Weights of a small GPT-style language model, trained from scratch on English Wikipedia.
Architecture: LayerNorm before each block, learned and rotary positions.
MLP neurons of a small language model. Each row is named by its layer, matrix (up: input weights; down: output weights) and neuron, and shows model dimensions 0-191. Each number is 500 + 40 x the weight over its row's rms, rounded and kept within 0 to 999. Numbers have three digits each.
After each neuron's rows, "fires in" lists the words (lower case) most often at its 100 highest values on Wikipedia text that the model never trained on.

L16.up688:463571540468486477592480566468501476491461483526481475578477508460509492511506514527442440460453458550475495517465467481524545441547410526502488500432502483474479542491455509529542542449459472463479508531482511404405528550549529473437478444460553576513516522498488488440574487452530552493494502538524562496521478509463451536497456520537509560555413539533480499535555508522545444559548495489494477530485536518502524498482475470487465495419523436537521553531422535564528452495562579498481494459569522482587516485483514485498552440494476512523510442486473512463540599434576542530
L16.down688:528498479459528495548511434454547462561477554609434549546483433536527476512584458497529458409555486494450508542525469493499466509561496493489463517445569563584419526433461564482487536480465444479551503507530478451528506526529521540560511490472528549527426428518449453430467524512487499427545513474493496425482454479574478485461434548487530517511436506504549510507499491452480467558521470524411465539512561513499520495464451535491573505443478460508432485495494512556454482550532498554546549588526500509559516510518458459482476476460479537527474466506494532502488499488528584470
fires in: "when", "after", "during", "while", "since", "although"

L18.up223:466512556545485480504492548488504431512478375537446547490511416463514558550500490490513508458439451553541539492541480527448520539544545508528544473474516452497525463512480446496462424504480514476480518468543517456587471508483492511538560510519557538443559442472530497514549508477516551558585507509440522456455451544475564475508512456524509511450443432515572575473510510529541508496543465454439539525514503468482418403509554402522453470491533534511514422489500491465483524491525517570539460521473522497459530559488539487502438414475548510556513445471484508497522518499581464567
L18.down223:457566534540478485504469456506521493552518363487478457532570442472496523482491506453492465483469439517537501452573601466524545457557520483538473503473559534482532452462510543447465516430502515561438397526401512494466467502539495565541476450519481473464534523544522493461451553539531498516525555549452540511474446492531586530505533428498496472455565484486490607417510540513465502476573508501572577522535552526522415484483470530526499542497461472516491454482517482499499503521448465487526477554507541528485448504454544517448487480477522458554480455490558499459539528499441514498
fires in: "by", "for", "of", "before", "after", "found"

L8.up404:488424582485563536503593502493497529480487492498504416448499515510503540469517469508412535486459492467513450482516577398531581445525497500545519517477574597544505471531431541496435566488480503510509448521431508465460460477544521539509532452513556471458468518499546506570565433489515628512498553485491582469554429500529529485516498523474451486489476521544483493480502502540523468445450530532524477466511552439477519468525464485511482474602519454503494515554525515500512504466570505535525529423448471517477445444508461514443488565443492423534468510518489520519556452481506469493
L8.down404:494563524482508490421472496485519517429527455541539539475427467487477560493496527519468514572487457560495501505489481454409556492543535491506531466427511485481550535523534475504437470467481569505528526491457563484553455462597489492526544591560537490501559455493443580538493533510497484493498548543437512506529471508534539552502536572495430519513488478524484442424544481518463513498500530502502612537472481468443510469476411496472492473506468533490525459409490571546531467537416531542522464510502446474486547435536459492423497485458519508480487565502424543438566508516488459444
fires in: "he", "that", "who", "also"

L7.up208:488515528524567504518517490487502532560480536500543487490494572478479473456457491520437572458479571475498565502552553551559504457494540570474582472446592501506483513521438485484478526469503567516487437460514462484480467630511541479583496471565547505547505481526503447475466561510476488475484522536454480407522528483447500431507502550547459544487516493483470515485455500480470510488464461484495546467508506508491475504500490444525520479457466411490513555593545506505435497496519543605541523469479515486454414473580458476530462529516557497485418519481535455436408485547433533510
L7.down208:538488526473490475464415459536476468514535482549514526514577463579533411500533487467452537464477397524460577491598551469501504462514434496471513537530514508517587521558511443483445517467518496425494528545490539489486410557419519490532531449537513498539520512491475509519510475511519489515492541440451523517471531499517545413469503510472537494515545455506452478533496507500530529494463471490505489503478453594457540516481600493488486584554437491425397562469543411547499478482501510530460521503560490442497497508545550509536541462432568527457496568476485461480536489484449488484
fires in: "won", "in", "to", "win", "made", "with"

L7.up514:474550512436517491500507446500471487512542560579496512463504512507509458470478495517473508513453497489492497438535555436437517493457507527504508520512501471406534509538499474480455493477497481621481429498559503452457517573466489515528455567518543513538474487473549566435464519448534531504437581492581495413525496470455445501541489595538477449453482548498460499494513543562478488424511569505504484471509570553444506562524506478525498412498499475418544491458495507508431531464480526531429535439546506480411508433546545553472470574494476506544490519435490525494478519433472543553
L7.down514:429526481460474524517484557505513537472507474559566516521500454508493446447489521471457506479497483560513488473518487476566480524532524531551516527522537516476521560595453544550542473453494475606500521539477519455485471422549459555518488528528554503522398490511531467511508444456526468518528553517493510527507485468539504495540493566514540503495522492470473499555472478522495497405521480481456417457462540495493471543558534529474451460561455516467579536575447519460456575465456511499448520486542509426499475359562553560515451549448480434487473495479396549472475479438486493520
fires in: "to", "would", "could"

L19.up696:484583492582535533488528539487444512512528473492490503494482560482463479504518538548489463518473463541468479505485577480535484463501425544473515540473498474471496466481468475597490555517481486487415423512545410581482507506588452452605516600487507541411467498490522509518517468424511558553469558453510502531481472515469541495446533489536549502538466497499521482516489493565466568514538444469540458452501438507460464528524517518490446511465493458478497468487507539502431474602511529477527466436450534392509548520583503501409436536576514492498496527525502461540501492454506483510
L19.down696:485488443545519535455526536522571481451472457484475541477485514439441487458445475485526528544524486534512512445476612484571553556520523524509490523443510498512532502523482591540509457522491516477424466550526530503535529419546456557532495514475433502479552467530529484490518526499519482497487585499474558439498456547545504461454508554526507464541456491499471519566487502468479425490662428577506463468535478450476397531483548464545452484376502487437518483466520558524540496553485502536506509455534502458498509539484455563496455512491472433477488504527489454460530485490464506548
fires in: "and", "or", "than", "not", "but", "sometimes"

L12.up581:426516513520458506559542463501510538495530425565462534511455453502517485463527535532525466481542408562499484499545443504509559440559451504549576501451550506489523549452546453509470552430502477517493522515501545485464530485535390460529433561547436482455431455454470483482552529521543524478517474529476478530504451539499550558542458444484477497561489534576547522508477503502587439530414553520523507465508529539477474484429487551438551461444495486401398506472471488553512505444515552466483533544536540493528518496507552500513481497484532523530508474506525499418561517457551475530
L12.down581:478458484486465548524574488494525447519471466523485470451549546509476451515514502500608474456549492478511486496528439544476593437540484503576491504399492498548484560471496428459506517467510497513541471482591500474544521519511476555569474501554430489539468497472480450423574449549559514456460483543511491481521505434550434489420480513542484591589491573529563471548466503495441562497388505540458474503531496535521501471518506476497520476487547534504453518489498460517482559498535482480472476486460546511565513444529552490488486457458481556539541475479442483478472538474543453412
fires in: "during", "after", "when", "following", "of"

L8.up309:533417486461408412536489566497501462483471416522487483484536474514473566544499505576433511527504514549517579528480498546557521498503428502445553390517524481426511511510498447491483513590553547564474433527533520450503531446468529502499457510463514483482442449532523451576507526431486488571537488501481468496510478524472516521502479542543534511502538496480503460502527606461479549421500426545566523544535465518541588381531503471472500506549459462443453523500534478473521494479493476458448533513557503488465539510513478518458554517482435529507456476530491556535481493465550505477
L8.down309:510502490508480530495491486535507485474501526536483503530503514495493442459425516540495518534454539532492493486551551467488488487473471518565499450538490469569439465480512444538540564517534558437533538516503502490458452448448497523498492368551541482501537442546546463530503539445516496486571530456513545489407480532513450429440550432550474457496547546559469532501610439534572438513501493481469482493497506463497544497457453439413495505519560438515508486478520451510445559514511548570434538512595418505526445511502515467432518536417494560501510510562541489479471544508479489555
fires in: "in"

L13.up1:544522527526532524569469530477546534491472481497528507467482529436523544491531518535459483515533507517493509466537486490530472474449408527573468464475500503488524512556448437402462563462505502568408425608455515486493454457556570504545499479523526444491470495508431537467478518405469534472559561524496476463495514470561475504456486525536488513501490540490457512484534510527559551520565514546495490474530488413474465507483487506527468498500510471556469514529514467530519400542493482525490482496532440508493514393528450535461526481481561463514470550567384512438481615456493543440
L13.down1:504589554476507481463449446453465531467442510444521501440418488495475513498495492465482519588474431503533553472480524499529535461491485518531510440417519530481484499498461551471492533516488570551548478481455550556509485482470501526443568476479520546479526516505463557395524509472476428460553550566484491430494513531574495486540536497542482490498494575549443464439564521568493506514575453541555450486588500441464498473505466475488536535466465531561428467518551509562548435527541531453554498504545455539548482513525492538498470475385520495461491464492465522521447548511450530458
fires in: "who", "that", "which"

L10.up541:516513595463563451442477517500448465424537446480475459502515530490451475488418582561427529545512572538489532460454520531479527528470386467579563568456502455412544448495493560567508477513509478523511477541480459445465507542504480417441497542489476502460494500430547516532502490476502491529568413457514602534508519472473558488435493543616504584530450462487502529492484502498521516578496482547488463438500493557484505565522539528518511481501455470512460444508483475456471549481517456483526520480452558541494501493537500485492460456519536499513515479497500475536557481459535521520
L10.down541:560567423551531524478507514546495504523536468477508484488509435493507470489463471469503491487517513492524514466511469540431471545507531460546504536523538587525538547461475557508528477494487522483476463536464497562512518498525432496474476503584507461520514459432536471495469479517465514479488428550488502417453547530561557468489509464444470447500531510568466433520499496468495463481615428574481457443504453472477444486478504529455535561367505575482479478441508469557520458501484450569555564595530499509524515517493514526530436552456464493478534565506529562525463531487379500510
fires in: "have", "has", "contains", "had", "reach", "find"

L15.up399:522526540501442493548515500511484482530504476564446531512458519452499451469487505503468451483420445505456481543474504547489547515506480502564536507454546488522504555480545537567518515478547521443459446486541512503516449534550495466542551542547422510442448462543426442413475471478490505520515581428536541466507493527550564581443515505508493475533430501533532497477485487550508502460453528437417455568475543524509542485481467468517496491470471489471522481531502500511442438489562492465498427552545497436554467505584562538522557533408557562457476429595539485463549501544528537468
L15.down399:512517478527479502543476440566493489560484485543422553472533472541482492460542452552513483531490559527518471519484559450492526531579492501537419458485558485554495484479438482547464594483508468537456499489543582507466495540477436491535492449563514507489491465541454512513480468520511497475451589566522486438437435424466464428546435537456499567478543560498524484543492465519461504547444582523411455491504521500460577503506462476482509482489531501545507593476471494481548530560518433460491500591514473474504548451524494511487523425503496535470502476474492567462456459435555556454
fires in: "after", "at", "when", "during", "for", "as"

L21.up685:556559516448537498461448500453494530451515496523519505441506529502458547514505455513462518598474473430487482453464487493532542475513485484494477493476478445443502506438419503491515601501563507547530493489487526497467524527505558492495493539438525501507466516532508542464518460473474468526440524517538512497551542520573512530464544509503565508551499457525531491460621529533594590470526495440525551534422545459490507510521471461476590442483458545500515446484537496523505469499517520522479485421462493484465534393481400477390567462505512426485500531476476512458491557424547508566
L21.down685:474490413516480545405524503487472514497550501529484533462446490540491470514528471494526454539477533560495594581488508514517503495457539516543543473519539488536505511500459455548454498496531511505499451534482435531545544471422529522536542478528456485483503448499474544557526464546508501555499569488487465468377460503587507496525513538525402509478517430462574509403517534522550478521499468531458475490483556398457552511510485572443483489523475562516467491469461475506492448578416492519527540528535507463434526463494437594514480527460459436516596535537465496489516476467524517450
fires in: "he", "who", "they", "we", "she"

L9.up685:507466489441521496532486544485485503510556476468557568522498476573575529535429521428440493527516478520455523517499556498524531494522498463488559518367519424398478458507474466548527498480514507609502510512446521501490482518511500511458513440470492576423493572455531518495520565471500510517516499542488529538427462508485532510455490471352533536465517547523468492496483551480575460514530493484480480504433544498447496447464534486474511497544558565548442559470519475523485515523611515472471446523397555569452504518506461555449520486513499513492445515475503517448496485487529489493
L9.down685:538512534489496498473473467513490521516508518526455475528488518523536497547470487469447466514486428550504520480464559486517555503506617497510555504428454452473505470590505538485520455507519587465562545565478458535508465565516509514486478467440494460469475512560457528484447546444492446497511444467486502499520428507491445523553453411497559489566502597434471505472472583433555574485538439504523509500504490432524460514533548487514498420536511497532495519445511489492531441473454492472481440498566513597436529446573465516567477509457575499454492473497443493534581566493511485477
fires in: "00", "s", "000"

L7.up179:555491472459499458567472500512481423522503528584532522576482567422513449444478512511543472527512429494479484463449457469474527500548421506468530424433578468555510516527491458462515538569461484433520525490471502519559497518577462525506491496506485536500493516462459507488525487473475522584501470537453484554481533473501560473505474515508483427551470557556536537508524461540488527478498611521455510524551510608468540496482452507487434507445493483519426508431507455475516479484537476514548509410502540488543546539534497459517383520463536444535474435590542506546513499538469516482
L7.down179:469525533576478453561557548511472475497514477506454469446441511382447509512455487535496552538470505517518546479538467516478507471437459562543486554469537509474486444400450569525462487539559517485481503516517494508437501496532470539515467489488516423479407499509515452596532483447417517484469489504421540567471532551482599504504446470520540440444506563579502501496517481549452471519556426490482513482503533459513468544559512493533468466498576444527473490498485547509464566442533505542531484546512514484530469481541548474434537458503452560485488494478477567482466506436547567525
fires in: "as", "by", "in", "under", "despite", "then"

L16.up555:486556525525564477465423518516497520426535501553474528441461478549526443482504484497442459455478487510508521486473468500459536447472485504472538479590519497445483565503432479515513535479529478526483427525528545472499528506526553462463568493461511541504564475466511474506489504466508514558531541506495455492495435482590568458501500455500480446528439537513547486501453466518550496427598488443546545519537562491442520508550516407498446488406504506551499538568542551401509472571539567397572499476516492456476565447486465505514440455467490501538479472537486572483496513518446472548
L16.down555:525535471454527533467487550458473481475529572532503522484533454514442524500490529469563491460571551500501488490578558492540477556528558536493499560435533514539547472505474561551511456477474531507541516512526489438487490460478467549579447488498480544427483484587441515504524482465509474527471509528483539436497480490443435499524559513526513524478539445525482481515511526535533448507607473529479465431540506466579452501417503542491435388492441503507511478483480454521482508514459435567576501471481467480474440478503419477475517542496461472506506455449479493595525557446413602494
fires in: "and", "thakre"

L19.up207:576507514447502505518504472514463444492471488516464509498501483506487478482550585440487579527511476456515490511494476465453532494497508560527527487528502531517542480563477456527515476500495542533489482523468433428477494482531564447488537535441531504469517506544499478500542411538522527459550584536521453443462516521471609496496528451548470404419531465474467511403543506524516428470529575458484527519532472484471525507466486425462539475559498526533497589501468539499499497531483397487603452516420445537454428496526468508513423485496558477545560478507537530584573538526507506476
L19.down207:533430394433511546477508531564512570459588435488502454494488568538527489459487545486435457471537600534536552519473497491569543545472538427563474498539576530494548430511534481458509486502491518526478512512451497524484504507515480478508546541488513459561434541523517552450432513511515497558479534534462613419448499465541469539541517508513480534476473578486507490537407474501515511508466507490509523465468568470489592484430517451464422479486495509469510490491429457473523490494465521505448530418535480491525500563533482541505483543556519528535481440481494502453455486522443431472
fires in: "he", "she", "john", "heat"

L8.up664:560503528426475481579479465538552531457492468505485595450520516513436551538534510434568523483476494509447470469455519482402528464561472491448549475438488485531450510509471439495583496440492449493472437447445588539451536511496477508511508488496575480531471492405469541465526572510515527573547476545467542552514462474477543491561451444497496555466479469539535535510510518490516491471470486510485532505492492484475493466536543471532444525556414451457451492502570510499478527512524552532439571556507486481498493508521493455565552468546538523489440424521520546509518593555433475463
L8.down664:464433533537501513516462575517522468510420566487521497536532543505498560400444445488518453470412507562524558485520537493520492496444488511514536538570478528432475443527479496560587438468545522511407461456525520533506517450501488512458515490531497497549439430498516489486410527480526538509464528550490545453453506554487586463485577485534497476501521452587488508514476409531521516536573489531514577504477469466448483497506519458496505537474436544526493489467398558484459519465418480520483527570563453472537471555499496502522547525426463460462530513539516481523489487494507561480
fires in: "in", "on", "of"

L7.up667:482443465495474467536534492493525535506504527563528551519426448467512445498537483459488495437463467530481468457545488583464547556481461505455532440487531493529465487494502528449495575540473520438443500497478461491508578529565428516471520529447464454486446416485558434504447539468519480505529501605486503593547509526488534452491380498511479446520539455527532443535484526465532464499479549374538407495516494550540494567480431473494532474491502508489530528526553516459464498485559532449490441535499501544499499532563523461545508480528536424593524495519488511489557518505485530555
L7.down667:525543456499496506494532482467470506421467544534510467590517564522468522476452518542496505569449451529443477497485519517464492445509423496549467531559513500489548568433473528532569509546546506526498478536547587426497476482514416548467540410489442518439504500525466506455509465468516544451487488472505496466448549492550522479443514443508550528541504491509527474501506471644483523474527378541401424509485548486505442521480529537500482534393530450497490499542494537550551540523503503477463460546450532450529472493492462509479464482540556511540487494543473546487552556469464508471
fires in: "with", "alongside", "as", "during", "which"

L9.up683:513477428490554492452502417561477549452523490541516541500506481555458521486454532598391424585498477482513493482473444523499571561494460448453461500457503497522456505549455464533454474459507501525563538439608494458521486585484529448530524519462517477544445568469536459483512538431549499507496496523458453530509502544489518544540557528466503494495495557477536532525552516493491566459530473499569526429429489475516560458534493559507505455472430411519456525522537498451507518529568500459475423509491496522522450489487434527463556542502489439548549462521499493515479502520417473518
L9.down683:458538510445561489431461533491520453484522499477542526406489463542503454502477450488523502619471525456573479494482524496522532437505470487557424580447468480462551505544450575483519502473487520553576406514590529485486461522529581494522544529534556487463461522441498532470478531511442450502511520450484487487508511496458484475551514575493483488511544503482491522493465534473528443506540468498491497496496577403587552478500580530570550559532539524481534467438426457504465460499472502466538465466548494478515506422511491458441472463520500565530452527507520454512566535471500430531
fires in: "his", "her", "he", "debt", "s", "she"

L19.up446:561458531503507483484519510532518476472493493517471468494472574501430492531496526534415492553439502535527534483483492452443441514479539511564503513551514507511467532514473537470541595525511528519482490454497480491531592543403518546480461503509526428479519391537547468473434556416489466491486581527503498506504540439474518452442504476498505522503486510488415480490564571562585556491466461535502473542453461565468515450506563501533488426511507493502429544526523455407474577530544434510490536572493461460458479514523562445463524450484464533426495455551482505537481551513538481540
L19.down446:517539565473555413537421469494509440502467511421556501561558457477542533448500438533481565519476461479492514547520510551575511464462549503512435454466552502528470543515513494448547516457529477556552563487498491469524515494555494447487510463383501472481483517549497534470429471509540486457489569503472408517538482500503499484501516507509469451450541536472502513430539457483531549614516470535436532452474511514472527526461506480486430520530516516457559495493528477573661546518514546474467464531568468488484460482490488498493497533528524513482502468448518438543508529537415526476
fires in: "in"

L9.up19:482529554528626523556487515420500465523497554570499484421522428491525512525606472560500503494454476517444528456538548566429477493543499547515495524439528492503567464519484556421585540516497463469410542470487486428487467480491483560478487502472505486490521505503443453483477522474509448505540476528483431520473499504517472448459547515424454541439470450532512522546516531491485536451562481525541426559495500498591552463498577465520518498468470542470421473449510442526500484440512553477478443500563452571494444483496489473498464550477456518540502563505464511510492549529507536541
L9.down19:476590529480481514539466506541446523505415465443430566485543558468541501480513517561534535529495518456536469565453532479482559446524475511470562460486513474497551520480510533423565444514463541527504485482463487481478510505541534511530442532479582492504440532545481482538515526520416453510486490499545507514460477489508447533572475435480361488467517477511568502563545437538458472480523505487445505447496476425517495615535525472527524502442490538530526558462474418494563581494433464492524456436562453503500515508528517594478463472517444534497535494524500447500452533469494511502
fires in: "which", "with", "since", "where", "whose", "in"

L7.up160:545544429498489526466486491490491559406495521528520511471476517483510479546480539495457490526550520500500550495451516450532497537524465500533480503475457479550563543523483401462536549440439464564562476555514536531497440520486519493437473497426515511459444508477503542467520509445552484547493500599499540494422547508507545544505524497474541569540475503573577536483628431480560506467522485480549457443507441460470501547448476466502475462547377480453469495466538479506481466557584500479496502437504458480527458491482578537451505531513478522550478478530477480493508564552507427553
L7.down160:494561473487532497437498489533475508462482478490562462551480463453501393522423544518447520597390432503533453477512507442547475526496509451561456537467481504454541530501437478464487441527485488547464473477577489495470466458504447452529506434498574510533496464518531502508483476460482461491503569493549481428476572544546523573528550579526508561509490466512562502483558559451514510462556453453471511436492530487520498537453510560570470521515544567565518494459481514496532487519502457485521479470563524440518473492481555514510503583470476458531466486566515483433462562464538447571
fires in: "would", "could", "t", "may", "also", "to"

L22.up355:473514463540437568490523480506480516545494470506497463545481444466514498491489545469499468476462453541539531519472468479454555498549522579572482503452522416471505439536432555498481533488465458555457445533488547454559581572425482475521575540484558552479567484492544465441539486504492506514509507519543465539501466513496610496525549405485535485472486514555487477506493523595461490553506464495499494494457512544450513451515574483534428538493463416519527480495466473434461562489561503496523437515488537512476450515498485449478415518541573451498444462515477595442523438527521534519
L22.down355:465471558482536568488446459514531495554511468502476464533487505440525495494473556497510495511456485522516452485493479504472524542589477539550461510430578532511520420435502514463484474419490488510515421553470529494501507495564543526570532471492539518487505477550550487509490516506519505566533485504463447517457463482511444497500426530428573464432459483502403554479480455503528568536541462481491504480554434547455487483549481463551482487504399478553498504576499556523544572442554515513493457512515527565520468473560585552528392513469465515494504438568488546441493464452561464479
fires in: "as", "by", "is", "for", "not", "are"

L15.up60:551523472508493479502524509450460489485460493523467489481509526446475505453406529538544552563618476522457505482408562562464506528524460510600439487540483527439526431549480490475541538489534533529536465486521514521473482528442530428516471520492445543511485592466503548435492521490461502467509484500513507492515521526564556521501526497450520517530458515442513500567429552361524534487491447495474504469536500549512473518544494521550507537490459532465441484525530466584446449448539469487581535518494420517455428497536507505436469539480508440456533527510492491476538478515548607469
L15.down60:524546500406489513543444513448472509468537444583470489482541494460498474530460500544517512505487467511539518485604527462558446594495488517552568500523502600464543436404528454490565492512496479574474509519498478575562456524549454514451486450526462510523538489524561532508403476535400521490496560503474431518477504521519552493465480488516535558521453568436556462510496488545504468508406442547466530483497508497543494519557468536449536522459473504539466526465521488516488471488530530519484492490508487524433475473450523523409558438495444507482444471520502491579496460497422543483
fires in: "have", "has", "s", "given", "awarded"

L21.up29:493590540497516473475425498457507510548475511506488484476490509540461457480402472489526519546564461536432432490488544528494500522572461510608495556475496464461535495513519491500505521443507461499499504585495553484466530579475494466463469534498512555434494504505501445467480523521508509486547425477471462549569491562482493556495483542526514437490453519502526388444570522508469460474528423432534519502514523603514483434513537549489500506505440518503515465512528490443459497469498493525504533489607539549433436461549471551460509515529426538493449538471531406463548482527562494565
L21.down29:461555508499508470499508515523540434449597521527526488511579430534467504468437543449531510549474558495438475579450465549519494517529436502461503479453430447377552510407510513479444482511494536540546573550484528536498529517519538541452488509482493486538559501504497449496430457516519519526517514415438510484528500497534537505491557475485533513549500484531545510538525484477526476495488426502563449470536527551486576511583415536551481527535485506505536444483497479519455498425502426502512500488449538486418548497552504537499479524487485488480379491488486453449490521584467569503
fires in: "has", "had", "the", "s", "it", "not"

L13.up340:569505492402533471459558451589558499459449516540582479504395515505518504505519451427400516569512454513520531476510394549541547474485463527579501499427480534550520444481549446475503527516525468565453475520577457523536504536461562481466498405472452568512488514498518521541472539471490536521480478494544516522508525429526479470485482554506513418489563478507528488455488512482509477472499539512482498452456531465503507478458519496539485491548511486507444503479510560526519529530586499573525490470524424534491457404497431446488528539492511523531485496461563516485504538564478506418
L13.down340:529453544503491504494492537506465516427529469449469527449501546489545448501530513430492504510564533502520517552506510378556529500479531537518519473500497532535530496534465434453447495534534588430567497487557420441573540474384476491469484521489523428565505534543481605510527448486505496437549484479497564509634470513418419472544495499545545420512491530510548496495493527583505514472516409501499543510488403437539513487485490470494476516495497484483507522465592513527503495500508555499513495451432472529474509517516505519539527473448504502448469505481503537473470562483496468482
fires in: "her", "she", "they", "he"

L10.up52:481443571488553526521498485505509462432534468492521547458539565456455467491462458556439511447517483508513497472493550474481473465512462470588429448532542476528453484569476480547479470519523426482480449531530522523508485474462497425514474530421480512550452535521540522525498503499533559525501584543470494507467499468455459514504528513564446566531454574541490480564568520497517480418630487512479518426517514473442508459512474546589513473473467536498534460517528531418504469575528487470556536417486571452466480410539482511424503510530548530554512486498456493481519465434494477488
L10.down52:482563440470460511533492476483533469451486503465456493472510432510513500478491429573539533542429485474522537490454513492595541400393495540536442474457454557534522545531469522555515480510516553519513484466508529477478550465502445522550490491491535501523553517554493532482490539491495474473463572528451499503504501545587493500534538515514452509519456578506443513481571481476475504460633439505461476489457515479467539463499522492527465563426486498533548443490481541493466517459498491489509477479565539438502509496459506525535448495500460482412459575473395529584592458494485525575
fires in: "and", "that", "also", "or"

L15.up215:455445460488617494470518538497514454469526444564442543481545507506509537530474471510466469551512479454443444505459523552475487454536444499508543591482487475495477472529412508503502460498536513545515431545509531463550452476474482458535494510477454529513531456529553505536413449511500481482479556547482474517486497561573558506440508489522453576442471467465506549506459500536526508464503461485537475469513646462558481449509520501532547490574499459507458543527502559465473423568493554496529498442548495505474510486485429508502557545507485434535558473598433426479537513452483520518
L15.down215:514523538492464493470484481441485488549526437524545483465477517541462474497410464483507506542453580602497506496484543512534480461517558476525398497533489513429498575504493463435430539422471599552526470528519489410479511552478481494470496488518488502601518500507489548544547518562513505466499495428508526488468561432517516474517489458509497507511492441516497519464498554515481541523516505539432553545488522452467494423514454435424470497515444537569499580457497584520539494484520516533498570552555518454501480501431460498475543415459533452501507509496481565548528472558439520436
fires in: "he", "who", "jost"

L13.up479:595522509605503495473504495521521413536519497546534545541509515465469538530520527445493471489444508563446477479482512484539589544470456510552585492541488535519462572496424452532548505510518535433519446580543556491422502506539537445536455508506465509574505483459539494480460516462591573515457443559525481485512453470470499420453567545492508501461532425453497484502455529456484526512509426513484425533466459493424561438536501504539539520540493465583467531457542525460468503495526485504432529536436506501529479484523482477463488487474542529484521417543462526536459479488520445487
L13.down479:533542518542495497514452529459529449528464477484491515550488519487494523506418511520468437501454562579464536463484521513511489515447470589506494453484490592527526489514503571470535506499534579474550473509446593510513524492445472496491516489491501468472453506526549564542497460475540535494491517482483513499470522512497464439478553457435507499548518522472457484433547506452446502526530426511440555507473464437522562542511545502412527491568508415481462594458504512517404542439545515462430502573497546497502462537582527463536523480524457562502389502517496506555461488507393541489
fires in: "in"

L7.up279:481538544475456538492525492513524441439490537612454580566546526481496581499460439491467488510504477525514465457487534516426526493496507454510464497500539482521422479456467485485521559512468422497510480568536511534429565516459493500494475500492477507472498430464449501490512473510502579531467595538590493473518439446435495515492509490554510536595544491460503452551495454491461484451483469505471471560548504587466502458548514469441457466512520504459502444423459570418512554525548560511407538510500498470493494540521456538517495554513433541523502450533502476547573527562535532497
L7.down279:541476563512490560503534525538457540536585485507522505471508438510495479465519474531466449535460484516533522461611516539533518571425500560527492504486558492540492439449398448488554561507535568443494464444516498575472552506542512545502492470493451481462535508489451522465401445482532478482545593495502431483439525543583432459549438501463520474483450480482519517533457517528455539537498471505484467440455525490515493544499501489512523477479489451464507513497517465512476566496523558490472463473455421460516471491492576483539498504477582549468441544478554583531426551548446503463
fires in: "in", "madonna", "to", "for", "at"

L10.up41:561576441552558593498397513508477525543515513480524469486520471515509500477522510532451468529541459436426511497608548412482539506546453515543532562492410463459492511477435471495527383485501457458461464525506551441457504452479524478508503491491470494515485497518471501554462499514557486479453527545596553451478536440558447486455498531510448508499406503549475525514457560446502507487555473504585503428519471500531463493501462454522503473512490559508521538530546493550528519540529502449482497446564506444503532483448522499465519546501534522553517458595439467489471512539549493540
L10.down41:520517532493475456539545476501472452464444470548523545536527464464496457467518447573470489429509533461460461510523513553472515478479476455520514525550434533509557588434486491573541507484490522432461488493533464498519513453496556533505496526532468555433537482514519563433467506491486582502518530527514565490478488519504552447492540547439529431440437438508474487562566492422490474576494441531401535520477521497502546532522469539522515506458433559558508490488577559607487468505421453530525509563553506432485524442455462507458461449538520493484551533470474448527469572469489515494
fires in: "that", "fifth", "could", "would"

L10.up283:534537559465444533476508560452508518491516509558515489491465533505512475510416521458476495538490420539492453488497536513518472446433532462453503466484544509518558414489485432547577483484478512529506512488480480438492521501410479485507439507534500534551560529495461467470555611488443483495473415515470500535461502469471459475478496510526498500472467449496537491528452471476536535474500519486473591530437512503486459499516520523479564425586536623551521554434621494512487493513568504497494483568466489497466501488579427492444514542476559473503506489498479471555439588558556482521
L10.down283:471463572499413571489535533495530496459459516530560476465443550518535505503508492498501510519518490516552384538448492472503533497468585521451482500520469515490535439536514584479500482597464491497474490509517442496549492501557496491494463464551470484468498542433482522486458521403480466498553524522479475554549546546502467518425460454454495463545497514535481453427476480464541589530463518501498481536502528416570524520550510555514554471453543512493508488506561531512518547404483485483486486467481521552518433552484441561457481466491473525418418505518459560517500614569476542468
fires in: "his", "her", "s"